From a checkpoint of a small transformer trained on Wikipedia.
Architecture: RMSNorm before each block, rotary positions, no biases in attention or MLP.
Training: 191M tokens, 11640 steps.
MLP neurons of a small language model. Each row is named by its layer, matrix (gate and up: input weights) and neuron, and shows model dimensions 0-127. Each number is 200 + 40 x the weight over its row's rms, rounded and kept within 0 to 999. A neuron's up and down rows have the sign that makes its largest values positive.
Before each neuron's rows, "fires after" lists the tokens most often just before its 100 highest values on Wikipedia text that the model never trained on; "fires on" lists the tokens most often at its 100 highest values on Wikipedia text that the model never trained on. A number after a token or word is its count.

fires after: " B" 16, " J" 15, " G" 14, " Le" 9, " St" 5, " f" 5
fires on: "ul" 28, "ad" 15, "ew" 10, "en" 8, "es" 6
L6.gate102,154,263,176,186,212,186,130,185,137,235,240,165,212,154,192,195,246,219,163,220,171,169,184,218,197,285,190,165,192,232,267,223,155,232,209,183,229,257,214,214,213,219,236,188,182,206,206,182,210,227,150,163,184,204,230,213,135,157,225,278,218,161,170,232,204,255,269,155,196,195,245,112,126,264,243,134,189,195,212,208,151,231,229,261,172,245,212,261,262,172,245,196,134,105,172,252,239,210,138,219,231,172,222,147,194,197,159,224,204,206,213,165,183,210,175,202,136,289,177,202,222,129,180,241,168,207,156,236
L6.up102,179,250,159,179,208,183,234,187,205,192,193,167,236,200,127,223,219,254,239,251,173,175,106,237,169,201,169,191,169,193,282,280,220,202,223,173,251,275,215,208,225,182,183,278,135,170,174,202,200,220,156,78,218,253,176,213,184,125,199,273,264,188,177,244,193,219,225,174,275,219,193,177,213,238,224,178,185,245,200,172,168,205,168,279,238,297,164,199,187,177,237,172,241,152,211,242,240,224,203,207,174,221,171,176,163,153,183,150,184,153,256,187,235,203,252,178,188,262,230,171,188,183,186,228,137,214,172,240

fires after: ".\n\n" 38, "==\n" 15, "\n\n" 12, " |\n\n" 10, "==\n\n" 10
fires on: "===" 94, "====" 6
L3.gate307,187,159,213,224,221,186,195,221,103,177,274,212,223,196,251,191,234,130,162,225,166,237,157,159,158,220,218,225,234,130,146,229,167,245,222,216,144,262,229,136,202,163,185,118,213,140,152,170,193,208,135,160,160,239,210,230,253,183,113,167,223,177,118,146,195,162,292,242,222,298,184,220,186,220,254,189,185,168,167,179,241,176,288,207,166,232,175,148,244,248,264,143,151,235,202,178,251,211,234,249,182,189,272,194,215,178,251,216,147,162,222,316,219,211,261,139,189,205,219,205,184,223,150,224,190,249,152,261
L3.up307,207,119,228,221,205,144,162,193,168,172,252,198,178,221,218,212,257,155,199,225,131,239,156,160,151,244,244,266,234,143,207,227,215,238,232,210,155,280,207,151,200,154,195,117,203,137,145,142,227,229,155,142,110,241,214,250,233,172,128,195,248,171,148,132,223,191,270,189,187,240,185,213,175,244,256,226,204,135,145,192,170,169,261,212,191,192,150,120,215,245,212,151,185,205,180,207,196,200,216,233,179,200,240,215,200,174,265,194,154,178,208,254,179,228,207,143,187,244,201,208,207,241,141,256,190,227,106,258

fires after: ".\n\n" 38, "==\n" 16, "==\n\n" 11, "\n\n" 11, " |\n\n" 10, " ==\n" 4
fires on: "===" 94, "====" 6
L4.gate59,177,159,167,261,218,252,183,229,155,135,194,192,229,167,197,218,220,141,156,273,197,213,237,186,188,223,197,229,225,153,198,257,125,250,174,139,181,249,195,101,203,174,203,183,152,182,163,162,171,198,197,148,201,256,224,293,264,220,139,170,205,170,185,196,275,168,281,227,207,271,192,185,192,206,248,171,202,102,128,189,200,196,233,200,150,241,155,207,206,176,250,134,168,236,199,184,230,200,235,188,213,152,250,192,241,202,220,94,193,179,239,272,188,174,203,215,239,201,220,191,200,226,157,181,137,260,118,207
L4.up59,184,173,155,253,233,232,165,228,175,115,206,186,230,167,185,210,226,125,174,257,182,191,198,191,179,239,211,205,205,141,189,274,150,236,174,160,171,256,185,133,220,124,230,197,152,192,176,163,183,211,186,160,202,227,224,293,220,211,124,144,204,162,225,183,253,171,244,200,197,276,194,189,194,221,237,178,213,96,158,183,188,192,277,202,174,235,160,199,234,230,238,142,208,232,158,168,265,204,276,201,177,190,257,196,224,193,227,92,205,191,254,254,178,185,208,174,236,184,207,220,205,235,117,183,132,241,97,233

fires after: " M" 28, " m" 22, " L" 10, "M" 7, " l" 7
fires on: "in" 21, "ot" 18, "od" 12, "er" 6, "g" 5
L8.gate88,198,169,158,112,240,102,177,173,174,237,236,220,193,215,198,236,247,178,152,259,177,230,247,229,187,220,182,187,199,250,141,239,211,214,192,214,242,248,127,199,250,179,209,122,277,241,165,181,231,226,254,199,171,181,177,121,129,227,202,246,176,147,209,196,248,186,153,128,241,196,148,236,185,223,145,176,187,156,168,232,227,113,284,184,205,173,191,256,239,186,235,233,230,228,210,338,225,144,254,153,250,153,216,207,180,213,198,183,231,242,203,174,200,173,154,224,203,150,212,253,237,235,172,242,157,150,226,215
L8.up88,212,245,205,194,226,142,178,254,164,239,228,217,205,142,198,234,194,201,166,213,217,144,309,207,222,238,166,241,120,168,168,211,174,177,198,181,217,192,188,196,186,194,197,176,248,255,157,177,228,222,232,236,192,155,129,169,232,164,196,161,206,183,275,150,237,183,152,197,151,207,136,224,304,163,263,216,187,195,278,114,211,146,229,226,213,226,286,231,171,175,158,260,231,254,200,194,196,217,150,235,227,255,149,166,206,204,168,111,181,272,185,166,260,278,187,162,199,244,159,210,202,201,278,141,212,179,162,212

fires after: " D" 23, " B" 13, "D" 10, " re" 7, " G" 5, " St" 5
fires on: "ad" 20, "ip" 12, "as" 11, "is" 8, "and" 7
L6.gate205,234,328,212,215,133,261,188,196,177,219,200,231,162,147,131,179,259,242,150,162,199,195,221,200,185,238,203,206,188,197,159,228,154,193,140,234,248,234,225,184,283,223,139,235,237,157,160,200,290,153,179,173,219,206,189,242,185,144,184,235,168,165,177,220,187,196,206,148,194,154,122,158,229,254,191,130,155,267,196,163,245,230,156,208,142,213,188,155,163,218,195,220,195,194,220,198,234,147,205,177,209,209,177,213,193,251,175,238,158,210,212,216,162,155,225,210,212,200,165,189,216,221,130,258,150,204,226,245
L6.up205,171,262,221,171,159,228,137,185,164,204,173,224,161,123,182,271,232,198,207,159,204,198,196,222,192,244,160,203,207,181,174,222,204,151,131,184,218,195,205,141,250,274,201,283,216,220,185,166,248,171,160,184,244,144,199,238,187,135,194,206,185,197,166,179,249,220,175,140,173,156,164,186,177,280,197,113,156,184,199,208,206,178,110,277,220,214,138,222,156,190,178,205,216,177,185,215,227,199,162,204,163,151,254,182,177,302,219,295,209,160,208,174,203,214,196,218,209,219,232,241,273,273,161,232,178,202,223,262

fires after: " the" 21, " w" 8, " n" 7, "est" 6, "w" 6, "ate" 6
fires on: " " 21, "est" 14, "ern" 11, "ort" 8, " East" 7, "ast" 6
L18.gate237,261,239,197,120,244,227,140,153,105,276,165,227,248,272,256,140,171,145,270,169,201,138,151,243,206,171,193,178,266,248,214,181,168,259,135,245,241,158,170,162,143,189,181,196,197,199,206,178,239,185,187,191,171,248,148,145,258,192,229,142,187,238,168,217,202,176,212,182,210,175,100,221,247,255,248,205,198,158,176,234,185,138,221,215,147,141,149,158,237,161,159,216,171,239,144,173,187,202,202,251,277,213,157,221,162,159,183,177,144,231,140,245,186,188,161,198,202,187,128,201,176,251,204,258,206,180,226,195
L18.up237,193,206,270,147,225,212,191,230,225,162,207,232,238,182,214,262,152,169,203,202,258,155,254,202,232,231,236,264,164,189,217,218,203,327,192,229,236,246,257,189,195,217,193,203,205,230,176,157,206,201,237,174,199,180,181,221,224,211,164,208,246,163,169,228,301,103,165,215,139,144,196,205,106,192,191,265,149,161,212,244,143,242,147,208,219,161,157,220,186,182,221,202,189,172,169,162,203,161,256,244,260,234,166,129,164,172,123,216,220,179,189,254,145,230,148,232,174,171,171,103,152,245,247,218,169,186,216,190

fires after: " l" 15, " M" 12, " L" 10, "L" 7, " t" 7, "ro" 4
fires on: "od" 13, "ib" 11, "wn" 8, "rib" 8, "°" 6, "n" 6
L6.gate351,184,168,193,175,227,204,237,199,310,187,179,165,162,238,242,183,179,205,95,259,165,145,199,213,208,241,225,216,170,206,220,150,215,257,198,198,210,194,134,237,237,257,146,169,163,176,182,183,223,231,245,245,216,263,196,194,181,181,234,186,189,145,203,145,210,134,132,132,136,258,173,158,213,212,160,232,231,155,232,199,226,141,218,151,200,146,129,238,271,183,212,247,196,150,193,254,237,195,259,135,164,179,234,201,134,159,211,187,141,260,251,230,155,187,204,237,214,180,161,296,217,227,166,235,264,199,247,200
L6.up351,235,173,113,148,179,276,222,206,290,172,137,166,216,242,259,210,206,154,164,276,165,149,203,261,221,231,231,244,133,214,163,155,158,259,163,215,235,208,178,249,257,205,197,210,202,228,202,134,185,246,246,206,213,235,153,265,188,180,242,182,222,214,179,223,239,134,151,149,171,225,172,173,220,155,226,246,180,194,224,215,191,148,174,175,166,148,143,264,233,152,151,294,229,200,168,167,213,183,225,173,199,254,192,208,171,117,209,197,272,270,184,191,168,186,235,191,205,172,192,228,276,219,196,195,200,180,198,218

fires after: " H" 16, " be" 14, " Br" 12, "ach" 9, "e" 9, " h" 9
fires on: "us" 16, "as" 15, "h" 14, "ig" 12, "id" 8, "g" 5
L13.gate55,151,228,217,172,256,204,141,218,216,239,117,198,143,240,224,169,188,225,122,184,135,174,188,242,274,194,292,228,189,188,189,240,224,199,169,225,190,225,219,159,223,223,153,135,252,190,185,149,178,272,201,197,196,198,195,189,240,166,173,247,196,235,135,178,264,243,264,211,174,161,196,234,206,197,155,188,252,187,204,157,226,272,230,230,179,204,198,242,146,169,165,208,184,228,193,212,205,183,291,174,190,117,97,166,221,223,223,156,216,245,237,202,121,145,180,275,103,210,202,165,301,171,189,181,208,149,209,143
L13.up55,190,217,171,229,259,221,191,100,180,264,162,222,204,161,226,206,148,157,221,169,214,167,187,201,163,256,206,201,224,194,196,174,167,207,112,253,249,193,178,175,189,82,206,219,207,173,258,232,175,229,283,127,214,220,251,193,189,209,178,204,183,194,209,243,210,140,265,250,140,232,181,192,186,254,209,185,202,193,226,212,179,166,228,171,190,294,178,178,161,293,266,180,233,203,254,154,222,218,262,244,185,236,152,195,231,223,224,219,169,165,176,201,186,245,175,235,246,280,187,182,168,87,239,180,187,170,261,157

fires after: "he" 16, " w" 11, " e" 11, "w" 9, " be" 8
fires on: "est" 24, "st" 20, "ast" 13, "n" 5, "ier" 4
L12.gate457,180,196,117,151,216,228,168,108,160,212,176,290,154,204,174,160,207,234,268,196,231,217,202,241,222,120,220,180,227,185,203,216,172,259,184,197,219,153,205,129,149,165,262,168,206,262,215,216,255,239,203,165,244,231,238,152,211,199,212,282,193,235,195,243,226,174,181,182,186,127,183,238,179,123,214,243,162,232,244,148,170,170,221,186,253,169,173,232,210,229,247,192,213,170,162,193,151,122,201,184,256,256,208,223,234,196,230,227,224,197,183,245,148,153,301,111,150,149,214,218,193,254,181,222,168,237,155,141
L12.up457,190,170,132,264,276,268,197,193,179,169,249,199,177,156,197,159,207,135,189,200,253,214,168,192,274,217,147,139,221,212,136,208,232,251,134,291,224,265,144,174,161,236,200,187,212,260,191,193,158,253,194,229,163,221,224,290,181,173,234,165,229,247,206,230,251,241,238,199,197,193,243,265,176,194,139,216,191,201,200,153,170,155,236,200,233,137,148,254,202,204,173,242,210,202,189,301,219,247,187,197,231,146,211,173,272,192,178,255,171,140,163,216,202,176,131,173,183,225,207,177,216,209,201,226,177,183,138,173

fires after: " W" 31, " w" 12, " f" 9, ".\n\n" 5, " go" 4
fires on: "il" 20, "," 18, "al" 13, "ood" 8, "==" 6, ".\n\n" 5
L8.gate377,197,280,175,231,198,228,259,232,183,198,207,235,234,259,210,197,270,209,150,260,213,153,196,162,224,264,254,218,212,241,216,302,209,254,219,210,204,176,211,239,214,172,201,149,182,172,202,227,199,130,202,230,256,210,207,171,196,246,262,167,125,144,168,234,187,147,210,180,196,137,172,153,169,171,231,175,257,156,202,154,109,249,203,159,183,121,181,122,247,210,174,232,179,217,147,220,215,224,232,223,211,243,207,179,206,230,164,104,244,179,166,181,166,175,209,165,164,251,219,169,278,129,157,239,204,184,156,217
L8.up377,179,183,246,192,167,129,208,215,236,190,225,226,201,247,188,222,199,229,213,310,233,264,177,239,253,199,275,174,205,244,203,182,185,195,179,174,169,212,172,169,227,245,273,250,170,140,152,169,211,160,221,166,184,281,203,203,183,206,153,194,187,229,208,178,274,183,171,219,165,198,154,233,243,241,196,187,233,134,230,179,217,195,170,197,214,158,223,134,231,198,193,218,221,213,160,255,133,199,182,136,180,139,171,206,129,186,244,301,139,177,120,157,182,262,206,170,216,205,212,199,184,254,196,183,148,227,167,226

fires after: ".\n\n" 39, "==\n" 14, "==\n\n" 9, " |\n\n" 6, "\n\n" 5, " ==\n" 4
fires on: "===" 79, "′" 15, "====" 6
L3.gate299,241,178,167,269,215,237,182,237,204,187,196,180,224,210,284,180,165,139,190,175,195,209,191,190,197,217,209,169,203,134,143,225,115,242,166,260,230,222,253,203,178,145,205,188,160,228,173,223,191,178,147,170,137,162,245,217,260,218,180,187,265,177,163,193,223,222,184,269,244,211,165,257,278,131,194,185,236,134,270,248,182,219,209,184,111,199,184,185,227,221,251,163,246,154,174,139,280,185,234,169,185,209,268,199,283,204,227,130,150,186,219,262,195,291,193,239,233,152,184,190,205,200,116,245,181,206,172,296
L3.up299,216,203,96,262,182,212,179,220,197,250,167,201,191,176,205,170,168,156,172,170,211,197,182,179,191,208,201,195,191,171,190,243,113,194,186,259,211,287,195,168,131,166,188,176,123,179,160,212,177,171,116,198,185,191,232,254,254,211,165,203,234,177,191,149,236,194,155,241,254,203,177,252,283,90,173,202,174,146,161,243,192,240,196,167,143,170,177,221,224,215,281,206,202,153,195,164,233,199,216,177,216,246,216,211,295,210,201,76,151,198,235,249,163,251,175,240,223,188,227,205,178,186,134,211,198,248,185,309